From a checkpoint of a small transformer trained on Wikipedia: 7 heads of 64.
MLP neurons of a small language model. Each row is named by its layer, matrix (up: input weights; down: output weights) and neuron, and shows model dimensions 176-303. Each number is 500 + 25 x the weight over its row's rms, rounded and kept within 0 to 999. Numbers have three digits each.
After each neuron's rows, "fires on" lists the tokens most often at its 100 highest values on Wikipedia text that the model never trained on.

L7.up1151:516506531460458511489474501483517524543478522506477454486513528488503475515499468486473527496554474496509455490487476497493480473508475505488495538503491487494505493496494505488487511468452486532545539560499508484491451500518523508538484518491495482522514559518517511512519516504500492512477526488513491515499483460519529521533449506455515507506475459537451500488469465496512469475472
L7.down1151:493497483550538531522498476490495484500497513497547459510495515472542513501521539500480438499526529478530483466502510517469506537499545491446496474531513520501486455485472476510515484487493538529511482495550478491508519505502472510487506498458482484477477547500519512529502469493529508536479556523459527487485514543486473460495529491485524517486503436490508485466492545495523504505550
fires on: " stud", "ud", "3", "ch", "ter", "m"

L7.up2239:449499514467505507491521560483506458519541508514490470493508504525509491536488509498503535526490551506511488482502562470484530510476492491525476505502450456466486468464519532507471529556524491507525517515506525457499453544541513503478488536503551481503490431515493533525452524482474512512511496521467491505486439497533519464511494478503510553509516522504520530469528469468468508509522
L7.down2239:489500472520466494465469499495528526495476490461517521527521493486483503473483511497488450480512509474467505501493445474499521479516531535451552498530489473447467518520484445508538476444500494484470458499496480506481555471497479492491486497526507492515510533536547485502521566523458491501524516478531519491513591495504471510503512476548485505510501480494479512496491556467525482491492
fires on: ",", ".", " (", ":", "\n"

L7.up163:482480563503494513545488521488498478562508496484507493482514479492528537529489513523508496471529501521487484496514479481477523482535510532482491499484490522506524475504451525506520489535446545477456487541495481469505496517494510534512527519499494496479492450517515493464496509525509466474525451456514491522490455478491502507514505532547512521464473466540501539531509502488450476483525
L7.down163:508499506505529513516499451456548533421492570503454497495544501514442497514500548492505497502460482461484460461521475507519513540497502489475456502474503470513485511529503485490484501499485535522485500517489551481520510511502509474537494523511471509481489472497466478497479501500495508522570444487511490471500478518465476503524481488491519559528517516479512467439519538530483491478514
fires on: " ", "z", " (", ",", " re"

L7.up112:526489480494505476544486503508541478541474484516529460503439457505507501499492483502475510492476491508524477537479484488470519513494524504510508532472460495510487490533518478503511498496552455559491509514503506523465483534478486472496513521500464492538492482529489482530494464456469508499497521478538534531485488523496520524495509510526547532471526487521498533476526482485490453515519
L7.down112:485480511506502509461498476497479491519517486467475492527512534471491480503508455531538486489514527507499490523512531543534491478506456500504498500528526499510493523478470503461500523510462532473466505507496510481543474463533469553508469510480527481492502489462510480450515462519517496531503561500502523494508500469495462490511507501514502497498477500567494490511459511490504550456502
fires on: " is", " of", " was", " ob", " a", " are"

L7.up95:511515480455518520495472455500543478515559493534470492469493476513509498480533490489534489537496512503468486513468492539499481475487481484505523463521537521495441500513512494481487506544470472520518486515511508530467514489482524496507490544515493528517489484493484505506504539543475511502456467499469521496473469493456533507525522527524506490530522464498491493533516470516450520492476
L7.down95:450488505500504503472501567522520457519446487493492500475535500500486485512489482496527493486508521506479513533525548510507481443522539504494486486491505527510524468494488537504485503482463522462538457518492532518502514512506507538506518471475537477474520503520496491499501487466486493519485515477495492469490519517550478510539468489493474512506531533532489482532517519509473499530502
fires on: " B", " b", "R"

L6.up381:460436519521490514528524495503490537534530486502450526472510528501488504489484524515515525502520488480489468501524506472487489515498511553515531530484466537483505477521545526506470497518500484472495493511502485457551491526494547547449489470491477481533492500507519500491495562566497539482505472519470485506504440507467496478497538535509528492495464500521490481486496472479521517540483
L6.down381:470502468548504503455493533493479503500506498465521528519535447517489514501496501470485507509517524488490489509490515464504486468478479456536463487559505483528462535515491496515485460495493509518488486479510499504485470510517493532524438479476561510508509464501498509499534439533514492513494517536514509467529526550505484497510483498506509510575462492446466522501474497479468510484493
fires on: ",", "ent"

L7.up1740:488557501581473500467526528479497491524515517525539479467523464511520474566520516517467549487476509493533466485498513509405493533484498519500534477526501510495520484507531502467465568511486463483501469521512513482500513484492470522502505495510503474516509498490475487526513500489507488448496480494519539478497487519510450537513519500493474441531485466518505474495557441477523550463519
L7.down1740:487495483517499490511496503505488470484485526494528511540493455497499492496513512516514520496468534482466522483478453520505530505483484505530504471499493505564487499473505477516443519464525509464494490531497503479460505484485497488480540487519499541492532518468454463463522522494533481445496482467482475528483469508503491444561460466487456498501521563487473509516493556474516490522486
fires on: "d", "ch", "ac", ",", "ct", "f"

L7.up2078:504526519550514535492509502558465476447497495478492474511504539534532522525515497503430510484518517492477494484510510512491480506477482515499540509472506505517496500475540476516494539496492493505502487502509510520466558516493495521497508501466521518492500485517487480534475493539508489518466513504512481467522525512471490536485471515459511528524455506511515441512550532527497494518556
L7.down2078:485491517479499527495492461521554489527476508521505528514534509492450454502499477491466479515474469465475481484487518535444512493521469479522491473519540505484513526501494527501478484505536477534521539527474497533527483459495469500533520544448490429481481501490497539501525475484526460480491465502539498498502504458513496472516524467517481516474511519467537545494482462531487500520481
fires on: "le", "'s", " first", "les", "th", ".S"

L7.up72:488523537511501447518508514488492465497518492469520489563532477487527502509499487474470510461538479488507496500500542507501547509476509480488471478474503475492514487479504511482510483537500515452526498469508458494507499545472488434503455531475490486466504491569527489508482515482489495478506493466525488499480521520530504510515502495516476487460493532453513512495460506504481519535497
L7.down72:505481523530482465521550514541482511503499522517535507509542541519517494517494478510471510518543533449473494516537470519474494475479508511512510471491463481457503521539506499454496515502501498489512510530501507457496480505485529511500458498510499505474511472515487494470515476518493474479483424525548500517537481495499482511509499543484520482497469491486489437498556446520491545474492
fires on: "s", "es", "ors", " They", "ents"

L6.up749:510486508485470492477467503495503486518493468501490499499489529513508547535474445514480519481491515474475498470498493510509474536487557486507491494495504535474566526485498471479500546515506551502513515549527500525490498490524551510561523526525487498491478528462531486486548460501525524475461477501476487473513520488472494499517465528512514479492490511514483501506497559520470463503541
L6.down749:558489500533488476496482489521509503473534482487481480500507525522494491482514550543508469526508483516494504541470488532472520510482471505536492505520457487497498492515540475511477524475512478517495504442489485506461471474487472487482497498505481495483513533483488544508465468497497497500503462521504498528509511528514443505544529452478507517521503476502504483511483434489533546474482
fires on: " the", " and", "em", "e", " –", "et"

L7.up1817:483512495469492510515472511497529487506485485510565497549528546511532527505487478548500489512505499522481474498513490498511536484496505484471465510481485539538494474504532499484529512505500464516491501515462514516474494495498500527522495502493535470528472491538501529532494533501440465491493489486537490518474536518517527511470512505478526451527536493469500446503515528518537464558452
L7.down1817:542482506503552484494526539506504563502534486490484482489504530517486493495472497487522491453484540435515498517482497482461496500515490535520507526501513533491535527488507521567499504500514510497502557535494453469469489513489533508527513510478494504506491507477480495507463513513524497486537507490497530468497512501483484522523481505493449501477534504499517537493518505535491496478479
fires on: " T", " t", "T", " ac", " w"

L7.up863:468501539486463509500554519466489525516503509511512501475475540528490469551493461491542520484477508478479515512500535453493505557472469513547449512491509503497548526517484501507486532490533515532491479484502516514471448516498430486457510542514480485505508519518523480523505445533511452513503511476490500506521496524469512468571529529528540503468551495474499468514525472496503480534518
L7.down863:527507521466529525500485496506482480446538492484548495537451446552488546501468480486469483502507501498528490540477504503469517468499486481479531497496492490490531500515493443506462507469523477447510488501512470534498516502505500477511538517506489481475491482471501503526522504490502501508467539512492515516471485495567518457452477512472473533513504458518510539500498514472545528450481
fires on: " ", " k", "ok", " K", "ak", "K"

L7.up899:507525481474523516499524521502457525533494541483495513490523506564467466448497477501507489475495504476495454503531513462484558536499483512521499525495531474491514504511525521465493529500521491510483539504456512473482463499504527464545439540488465513484530516478496468479528526486519489488465471499497500495508463469502510524496508537497485455526493472515462514486525523518456507530499
L7.down899:524490494511534518508508491510513528503457462512459497482474497524541553494477515459491485562486495504478515492503515508497478520518477481491504473491497455490498524513524481479463439534463488558493479497494485489475518507502538496472488518480545469518522438517498532516532535508525483532511551539475543487535523493513470553467514514505486535467532461503497544495482488526505518482484
fires on: "E", "re", "ar", "e", " ", "f"

L7.up68:482515481490501499520519520548524548460560506472505489513533505418528458457467513477480452537502494467522484543519520477493497511524449503490488501535471504563501506475495497495510497500488503503485476519552491445504472516473504464476504474524443521460481462482507479507454482515491522505531512535513501495501479500474495482476490484556513511543507492514526470526495498491511526498500
L7.down68:522450496510499511527532461495507475513524488569463512500451483475530529536492504509481519517491473506478519486481574477468472536523527523482481468522500503409491515466489532479517488478506494479517502504512500499438537495512504473477444460498530484466521529461512510469512477500496483501513515496460480535541511454494495490536485532499527476477507504503559511480496538504506504515509
fires on: "i", "rom", " term", "ic", " di", "s"

L7.up656:584490461492510452474497507426502535500489477498530517538535513456488544506514493484492501554520454501489521477520477583491466472514530457514465543513546501494498488518504540502538491500521535501476473483470495533523500515520492510527488511484523497553515504520526508504545525503513533527444492508506512516521518462536482496491510517536510470470468488482532451512471508560509438499500
L7.down656:494492517527545504501529496480511507481501509489451503515491544522502498459478460505500470502510510475490498529533520540495529461439498525519508496457494542490514487496484516507493515505459498485521520501528489427526495501519495510494496467489500480502539477513502505516483510469495521466551473477438516510499530516493513507504476503504497522515510515495510492524523520486511530451510
fires on: " Th", " T", " t", "th", " th", "or"

L7.up30:502509502519526533534486493470486504526544489507498515497477509499501521526503476519478559491516499476490492502518552463500499490522475479492537498449481501498474490504527488490467490510478500471560560482482506447548476529545520541500507496520494488522501475493483446501506518518489462496528480517480456520519480477525468476505450495494482484502494477491471489501476514488531499531532
L7.down30:445529464523462514497492530492540546514492501469472476507484485521459507494487497513515440514504492499465477472508490527495489467461505504457509485495489503500517561466511489519534503479515500522480453499513480502515493500505525452529517525514490498484478506474503513489475525493563501474499507448526494522502507527486496477481497551506492537520526512517526499510481494536473482459492
fires on: " and", ",", "–"

L6.up1844:537531515547509475482527520470453499513478570512498497474463499489495503499488524503493495505480474493462468537501490508488518485492496507526469440540491485531506469532504524442490479568486472492522481493479470514490477482472523513546471512463481505528503454495505510512507486492503509518487437485452476541492504531475500455533528447497529464529502487528509511490497524512430488480496
L6.down1844:518527526477471537457527472511494531488487481474459523522498467518517472452478570465513520529525488459505488467501513498562478536515533512447486532473461517509507465526491499506510529459496490506527520526488487488446432511476482510540482518500470490522489533526471519503477547478497504500532456465449512508487482490497502508539516497537476487510554474476493487505513475474520528496444
fires on: " e", "1", "e", "y", "E", "ph"

L7.up383:532547491530537516500530485512481531511534478498497496535521499499531459529492465537514527473514458520496494504498468507514458518455447517520498489523475490494486500507481503506497472523512511552474504479506494494494499515519506518477501518500469498501512510506458499472530483479502468508487553479471515479530450492475550448472533519508479512471502504498465504493502502559512467512503
L7.down383:517491537464467498475464511514525478501524515528473544496547448539542521493509478471481474476469514506539523489494522512480497482505476501510536555522479518441496490534476496523497529502493556487518534522501506504495501494483505487529490529508552531500450554494481499546512522491539485487450539456520516495529495465514505532504502513489507496516489455498486479487504476519504492466493
fires on: "b", "k", "n", "r", "d"

L7.up1770:508454495488487515513496518490483523521448486531480481515500483487493501527456495472492545528492517492500506531521533526476455495478514522480501545488520447519484493497494484569479510489427486512513539488525494512531503510538516480541502497520453490526497466495512462484491451499523506487505489534523481497526537480505490506492495482483485521554476504471502497532523550535488519453508
L7.down1770:466473490474512487521539553558482519482512549499526550497509507482473534512494472476567539504517514510510463510495494495467518449492493480524480468487474481458518567525503515523476440508520536498478504489501509485524528484529492488477522502513589520511510465508459490508469477502476497503519479470486490503502517517443539548482459524475548501510525524512499559496459502526487484501516
fires on: " and", " but", " to", "he", "ing"

L7.up441:483492486485536481511552513504478549532499515522480465501499520533517495494452517505486474462497552550483517545515548477531499509494505479490493532504474519531483502539504522503425487475510506482529467468561466477487505539500499517546520500505530544454521515486528468500514523495496521512523480484535522527478539509502470447478517528503521485506497471447468465488522443544474459479493
L7.down441:497535518486516465502508503530478527513519495477493415534508481523485538537554462494469509495516511503512495458490514472461511505528547496517464463466519463522514536504536487493514492478522449502529540482528498468492477537530541505532511491489494533521553518472544473492442437490511461496478500534461497482490531502488529462488501542519470523496477513496498497498498509503497492494522
fires on: " L", " ", "t", " P"

L7.up2007:540490491512509477508495505531572498493520489492522487473518513518488476475481478460471562521544492482541505459480484501533502494501469522505439482525508483467474466562507473455512470483474469469507559489512502502537490468462511535533519457497516449439493529487522503508500527499496504505539532463492489554499499499477530554538497516496513480449496509486445532475445475518462484503519
L7.down2007:480498531534498467499481495490504530485478491516469494516471510554474481470495463514547498521502428470463473512512544497465577506481492452467534507523452498516459459499476495540524487476472514496455509513476458515511486516476469505516512526492474490458490518484525523508547466545484502511503534529543498557498526483481495518534555524520456486467506486470472538494494500476559508455512
fires on: ".", " in", "qu", "al", "ers", " rel"

L6.up852:490558493498531474551521509474492523476512500462542524500447505529478512541532508520480550496478487476521437495467487502509463487466493508548544480510516455503492522532472456517539525517516462550441534480474480495496512550488515465496481486532531521521498520511505525451515519488453495479495523500507523445546524501528467484534503511484508544497469494532447483482485483490464486498540
L6.down852:486521520497494500486461464497509481480599510506510494493497497492474504511488571490517502509508458457500476542477496510511545498528471478476533462544532525524516475520477471473486498498518501481489502539493524533507516522531509507472513501478489495459480517461498503509489499498511536459460471486484518545526483511484533503521488511511525486494488490520502536484482559485480458531493
fires on: "n", "m", "d", "c", " W", "z"

L7.up2091:451497492509509501524505502484510506488515533516480511515452483485524458543472523492504481569491522448485515465527509493504528480496481512535526456513502494537499433482484514472480504518469522517554497524482497560536431521481551478473491508485484508511488513486498462537525505489496501485492500464486515523495492483476501521519485486519475490505498473495508455475465513464484494505560
L7.down2091:528528507486514486465457457512497540486514491500485509539462521513497475525483503482507495530496513485463474496480499508524522512487504459481510518511476481565489550512457527493511561476518493520562491505504493520487464489509506515519517504494564486513488504499489503487501495492520505524478479530486484462473480519544492490503497524485526516496514486492507497495513490467500503492494
fires on: "E", " E", " e", " occ"

L7.up1026:512504476510485470502509513516495499449488497497442461502497469460551512544491525501467488570500445492527481481517553544540442490463517455508494544492519539482488480492473459466515518501477489496470520495510511507497529485509478492509474465468527511545512491446534462528493471496515558453449550492506484432523525496541469479543512510488504499518457497481512496523537498468462528496498
L7.down1026:534455485497480498543518512538479518481516543485499532489503523503475561541469483522518496451508508479481532492507494486482488446509508481515462466523475531479476500539491506502509490494498535505527522475472487504508536506501482436503514541496514492501539498541484467530505500514523491456485498507476480474498491547503482491497503517497525486546471528495495490505455502511531512489484
fires on: "7", ".", "6", "8", " house", " ("

L7.up606:496498513470491536494457496537518472499485511562485530496518503550508508478536473509472564489507501526509489498480528506498478484443482498501508499430478451531519518507522491539499492483487511520495499567504498492493470459517556493475529528483498524534514509448500486527479511557506503455465492491486528461489506479491493529527479504483489512514505495486497488498471493486520475502508
L7.down606:524505549515497445501492505467488503467545528487548458523490508535563500512468511463497479530537514493484445557509515555500501504495498474493513509496500497511470508471542531496476496453495461487532522506504522518494509500510480468531501500531485494493525462500411537548497439521473510511500550516491463537492474483531508458516514510507505528550481501517529502514507467511500481498487
fires on: "m", "t", " (", " made", "ar", "ch"

L7.up400:493549479504491499479504478476504479517505538518473507517546495502485473500464473489516516477528508509523483524480527485485485490485510543562459566553502507465510539521510517512483472502493519475506489522471481503484515518510491500478482475503512499440494489477482431489490495490523497473492514478531549499501507540516517498488483506515501497501496447474467548543514509486509462503486
L7.down400:492493507499473463478476534505420483496504485477496529493484495497524498483489537535569516497511549511499502496519515513499477515506482468532511536453499491551535480448495516466486432500519496498478437499506507530506538489505510494509503570505486533568533490505483522530537478538481483476478505491446525546470517521518487493520495500491443545514500527527500510485528457494482485487501
fires on: " m", " K", "g", " Mar", "ab"

L7.up958:493514498477495499543526519527478535521549455530487523540447491536493446519521477502502507499517515500514524540479512529487509478505480506516513532505492506504505535470492510497486491490490458455530473500539541521492471531521494498516470487501498485459439507511491496513487483511519471484497492549522520496510535528526521510500504469495487504564482445482485468512531528532518486508493
L7.down958:550513519517522552509518517521519482502490505495500495466510490554492490467508497521454520560493500444488490505502514457529481468536519472514528488511491487528501484486479476488484490540481503511494517508533521481484511430497496500504540535512477480510507490484547482479453494503477492508541484512510500503528478523531545515490515463528534475556505479542514494487475518517491524526531
fires on: " ", "ak", "ing"

L6.up602:512531508488509519455499468512554500511480459460480474484471466486494509572514450501466516518503489521510512478493513504521555528498479484529533489497469516540518579495515471484503484501536525483488509537484504530499507447512519472481523462476504502493493528517490476505485473540474503456489476515474507430514525514491503546460476507567469467454477500538517569522467512518532521532460
L6.down602:509490483472498513520473554518509502474492492544472510520485522517444479480465480528501528506539495559458539487489476495488473492489517474484480481528486546518515512477515464524538543447531535515473491506521516502445508477504507515492516483493506494512481509465504476491489482483483466516528478535529497515468509483503492453485483501513513542513524475458488488522480491485500531493514
fires on: " the"

L7.up2168:517473515484489498523473516485508490528521450538497502507445505523520511492509514522476528493471510482524484496513492517520479480505522474565492504513492502503471496469511501505454510529523487505500540546506502516490516470473509493486474475541537470509542493526524499491528503472489463500474494459488474491470500474519537520523480529477507501476518502506494489503452487439479462510547
L7.down2168:438526527528466510488511505493532465501454511487498523517540487501487509503495490483492481521500489514453529507539526511548482476478482496477460547502532475510486501506502496508525504510456517541508519495507511481494501491504503493551528540466496536511481508479506540512499439511514492465486488499480521465495487523502483528490555501492468477524517499490483507491495486540528513481518
fires on: " of", " to", " a", " at", "A", "1"

L7.up1399:500506509514509497546517538497496505534489544503499527532503560539482539477487500494536536506501525521500458500469544485477441481485480522483468498528521524511495523495557494461484526517490487530516483474571557495467475488434475492479493536503475499438524487516480510497534516465496493492523501537517485510492498501512497476460486516491511540536502465486522433503499531519490505545515
L7.down1399:532491526538475520516510476514500522517521456496506525484517490463479503515444470493516482497481499510502512462470493486510527530522509484503525491437496444505488508523525501501495455501510506455470470507506492480505519564546507507489485471494559532540508520464488493490464513485485482496497523502510543493497532509460481499551549530511499499551476530565492499485490480455506509490524
fires on: " L", " B", " (", "er", " "

L7.up1110:518463507507467520455497479495489524490534510519492511488522525487522506469502518491540513537452518523518496500544506464551453513503475497477503466499496480572530482522521524512514490482495465533499561465452507537454459488434474440503509518470501492515499435530491502499542493519471465510494510511509495520462474510516526463468539501530569517476476528479484499507482524485495494501516
L7.down1110:500504525510491494518491515527526506488504531494506474531513520532473517525507508502479488477469461510512488530517526523518556499466484506468494537484511496515502503455505449509506546460481490460483459502527554458526509504498519493526480485499519499545480522516487551477478481516463494525510498551493496455465505515504515470580462529504494486480512494504485494512497516489506526495553
fires on: "or", "em", " have", " There", " has"

L6.up919:524542541522511503508528507511525487495515521493528521526528507514508511509498486492509545475518476501502475515545496491502507513501456533474519483445460495517490468495508503484503494536499490510526489514489553508511487498495507434501493545546540514474445521510529493486501491454500499537503473484514433512459491510486458502517489492505418495478535494463542485484516527544551509513528
L6.down919:529486515520479481485530503494497503504534497506515534545550515487474499510517500489521513531472533450473473523521515559482532550510483499484488490481514487512504460548447487459504530517517561510501507456447457512504476499542500511478471532497501490435484518550515486506522526490496505539488486487499464506520527494511493496493479505490493486491483479473513495548521490509495508512499
fires on: " I", " to", " they", "ould", "s", " They"

L7.up1318:510453515500522506491491477528493541444474519473487459502498452437496466465487522515499506441505519513528546491517511508531463481497525478509510521492487452482504461496522533478529522491487474466530488457478519536516478491517515488529518532495498447484507510486470458513500495522444516512516509525506513544517498545458516493504515496522556506462516483497483474479478520507503476500534
L7.down1318:484474524440508483483464504500464485519533504481506494483496507482481520555472487487466503508439491490511466552477492511477541492529484498446454458516499478510499510512494500529474475481470514492493497489561513496484479478446488514522500474485475511494469513514467498476508478503485484477522464454507495507502480428550508486495486529521484496498490497491490505573468493511523524540466
fires on: " has", " with", " had", " ab", " made", " have"

L7.up397:543457494503469507542496523488489485492516547498501487492475496494494536523500570507508529542465540473478508526558495488516469489480500506502448497446474478501457472478494492509481519515499480489458529515501496499527469562536475446518471484561527497477508511508539504490484524553492540511485494482506475483477500505492502489522546492534493486526509527449512499527512525521487462513522
L7.down397:478480512490514466509498520502497478468520451545502475532487501504502516465535471521512500458540479510542485472450490513459485509534512490526513551499496482474502530528532508475489447497521470510505486467494476488508522521535484486530500473500519473501476491484487491534518458473476476566528461502492540495453509500473503498516511524442478488521521503537472485449485482440523526490485
fires on: " to", " |", "ic", "al", "."

L7.up1248:490503507448501491496508471494490520537502536509485472520554461527460496499503495550568492497513493558526507528459499494484476507505507493534454530491510476473502501529511501498512516509516524497472520542519474556520536558521493463494497553495525509445501509458485498503502483504465538469486481504487456489502493537517516455520490532463501479451539478493505528491548486517533514488497
L7.down1248:521502494508507485508524558518471477502513511501492504503506446465498505516496492500516491496525473476515532493517493481480512512515514470525543528489474486541513497498500476488474521467489552486460526464477475499506475526486494507458496506489422514480484527528522484490483486520498460469492468511542510513504521476468504507512507529451527480493558531538494480489446508519519508479505
fires on: "g", "ac", " G", "b", "-d", " K"

L6.up2232:503555491472566510539475497467522516508485479554512485556465474496505543517499480475477486538506503497518473535507501503489499493499471490559492486536555488483501508434522496516467540473478506514470483487497503486511578516506512502479484526499532517495540499439480502522488516524523531514521478499504442471504494510489495546524517495525488517456508520473517493508505486485522510456489
L6.down2232:515475518507446460514479477510502486495478479478553502530503518541508480498529490498559481528511519479486480451501449484545510554538512509503459467495493502514452480483486471541495491509457506497520493454483495546475460504512480543505496508470523520488505460513477513499486455516528500517504523509507498493525505502462496489506529509495527458471518496493453486514444500519529494524455
fires on: "en", "ot", "on", "n", "z", "at"

L6.up2014:479537501445507540497523530481494494482502507543509464466536514526494452506517493482519460513456479485464513459511509542460522491457476517528477507492518477523490491466507493441501461527459511484490479546507507533496490507487535523547539532472505500526490556487481485507528501510490491488496444483501500486512496482531497490526510503572471484494523558488556443518489588490511480476511
L6.down2014:483526503540511486489470468496477504486530473509517497442513478472488500517489498485464537471523478488505443523538530513537519494472512495502487499457516507516535492491501519535533513463523515487513506523499514507473491475494535495486485480516509499530505499490491515467505508479547514500493513466491529496502476509504479568488493513466523491487463469444545529519487496505514571506488
fires on: "s", "ree", "t", " late", "-", "h"

L6.up1718:496495487510516518513472496488479496501489495469479475530493450487487534484487483478467482466475510521536500521509494589498479498477496489498526526487464510474554463483471545490503472515508465499517532468501505520480487499493512480494502456465476536492485487512520500539524487495508514467499469515530515470519488496506507489477530487501485487493484483540502496459545436504491549534522
L6.down1718:482519477504496463525544469523486472517515475497545472525490476507510423507512525476515540480511518499509491503497491552486503494510478527482537487479558480500469502523507484550495470499581515494501488480537496546466512479550521462489485503484496521488471474542463489496499493468497468489534501528486502497458477516519477533508522553528537505543478498535466466492443494492517497534495
fires on: "8", "b", "st", " do", ".", "9"

L7.up1905:519480506501537502508544508535529479487492499458487479460463442503500484508545524531507469511468478520453497487518488480488500512512488478495471513502483495528488499478514458487508480507459486494513509528447512517482445499559459534469500533510481476470523529502486522498543477497491543492521503555496518476517513477498463470545467542472494524504519476533487479494508491484469526504496
L7.down1905:476455501528494487490499493473466502504465492529484491520522518479513484532478498504490507506502498477498467524439511513497569508497553500538503544485507499488489518527498525466498518531504505450507518511513516514500538468476502454522520504512488479502457511509532494486491491576498497495479516446472507456501495526468518506521480494489473497497492494503523513487560492535530501544534
fires on: " g", ",", " and", "B", "b"

L7.up1893:496478490510526493509504495507471466504527469542473508474494544465479500479506520454518510463482506451489504505489497535517471518507497485515526465501544509474503480514471487445503493513470504525485537502542494478489540515499480474493475521526504504501472503504476499485525458514519484516431512503482556450492462534537493510535502499512454495574503500499518522502479506483513515496446
L7.down1893:488428542520554506505494525503507518481522506450496478502476486489459552482504524525464530484504481493510519570492465510500490488492481511480532535490493480507464500480540462524512503495526495517517529516501496511507499529545512455450474499497519484578523552511500510489469508497545483513466494498514513541497497465497530483494529490500491520506485540559485496515538450495517491498543
fires on: "R", " r", " R"

L6.up1137:481493541526518523482459499501493511499510539468461502497473447476515495442473475571503513495500525538457488469533524481485476506472540526511472507510478468495489528473490499518512530499494528535499493502525503506478460528520496507520464520479512498490479482511460452530455508494520505496497490471532493484510511483473471525526505490499511522453506491525461542483491527524490443508477
L6.down1137:527504515501492482519515507486499530529515500481518452518507537517496483484504551460443504441480467455466465517529495505517463459535484524468473456540507487459503501510485493514450526549511529495491513550495500504473498480497509492523490510482537529501481492483535494521527484463490532458499511506491500561484491514522542504516494479491447465492495515451539453514523481457529499521473
fires on: ",", " and", "f", " or"

L7.up208:497462502494521465532532458469483473531498509515491522551502490508439485498497474525534494480488519496484458516506465502482505552525487499518482524488543487473501486509524464554539534556455518502468470524482525486518540488492518490492519521525502537518540515492484472495512500482506516494520515521534498497496507496489532533531542448512499471472523469499539535527520515526548510483508
L7.down208:507500480432515517501491529489467492465501480511517502489457516513506503551512501512538481496525517485534496523505484479542504480518510479511499509514539502530532475514495535493494469476509529521489507472499490516484462486511457518443510466535501519476530490522487481471491488528500501542521484550524476451472473512521476526495495515513473504529485511548513474477488516472477448516514
fires on: "a", "at", "oad", "z", "aw", "us"

L6.up1366:489484482496492500500431507519503499513486510471469478481505486525468474488504460543524483499508561506530514506523505452487515476483541449513473553541474483510502515485504526532499494493478508519508487466547484524473477511504458484456503473510454534522476529534453502491528498507500529464514504500497528490470467489494449506564492528503504500521497529512506499465523512519524545461506
L6.down1366:486492466540510452504587537482479514513513483514464519559465528523513477493495497466511501534524467524467478538507514558505506512478468498482538531466527513472465490482527478475501487469495510464491483519440495482497546511498490529497482505477538526456511494490534484515484499487505490538475504503515506528477527520475525456457532508496515482485523484505513532492514507536515494521512
fires on: ",", "ed", ";", "ip", " and", "ö"

L7.up1730:543539491515512501470548535509497518487500527509492415478512496509524463533513503508512494509479568473505480549506482493470512542507525498500495482528532521534494504486543479488504507484507515518540505500504500487502517495479498522476493460491522475463510473518503499507492496537540476496520542541513465490484514491477468545527487474550479496502517464489490487525515500468523479496505
L7.down1730:458506486524512506498533484485503463502480524479514552468463455516458489485545522522459495502490498488540519495504500499540476519518545517498504516469480495488475498501510503526495525546471488480480484484499456492485487500506458551477532477498474537517452561455500472452473458520523475491490467505491510488462508461546469496552456480469465506484477514499536523525474511502501520476550
fires on: " D", "R", "f", "d", "D"

L7.up6:460464463518514520504447481504569484487489509482545496480504480472463498531507483446493512527505493501513498533500453487527451515501473496529483489541500458507505513490513504513486483477479497492528503497521510490478500526475496517457468523490544492485481516466552502454447517494476506492495479529507489477468472490535489502535535453513531477533492479521526507503490516512500549475499
L7.down6:481508477496478478530533463515483477473437539462476533544487530513457519537519483547469493482493434449530506507545495505504504528504512507493478520521521523502510511509497506482521522504523550482480515553515511480486495495524516490515491429473477518474487519457525440528521538517510482471512480503520531504475488507516449491483534471490497500491483480538495486481506513501553454525523
fires on: " en", "n", "1", " cre", " ann"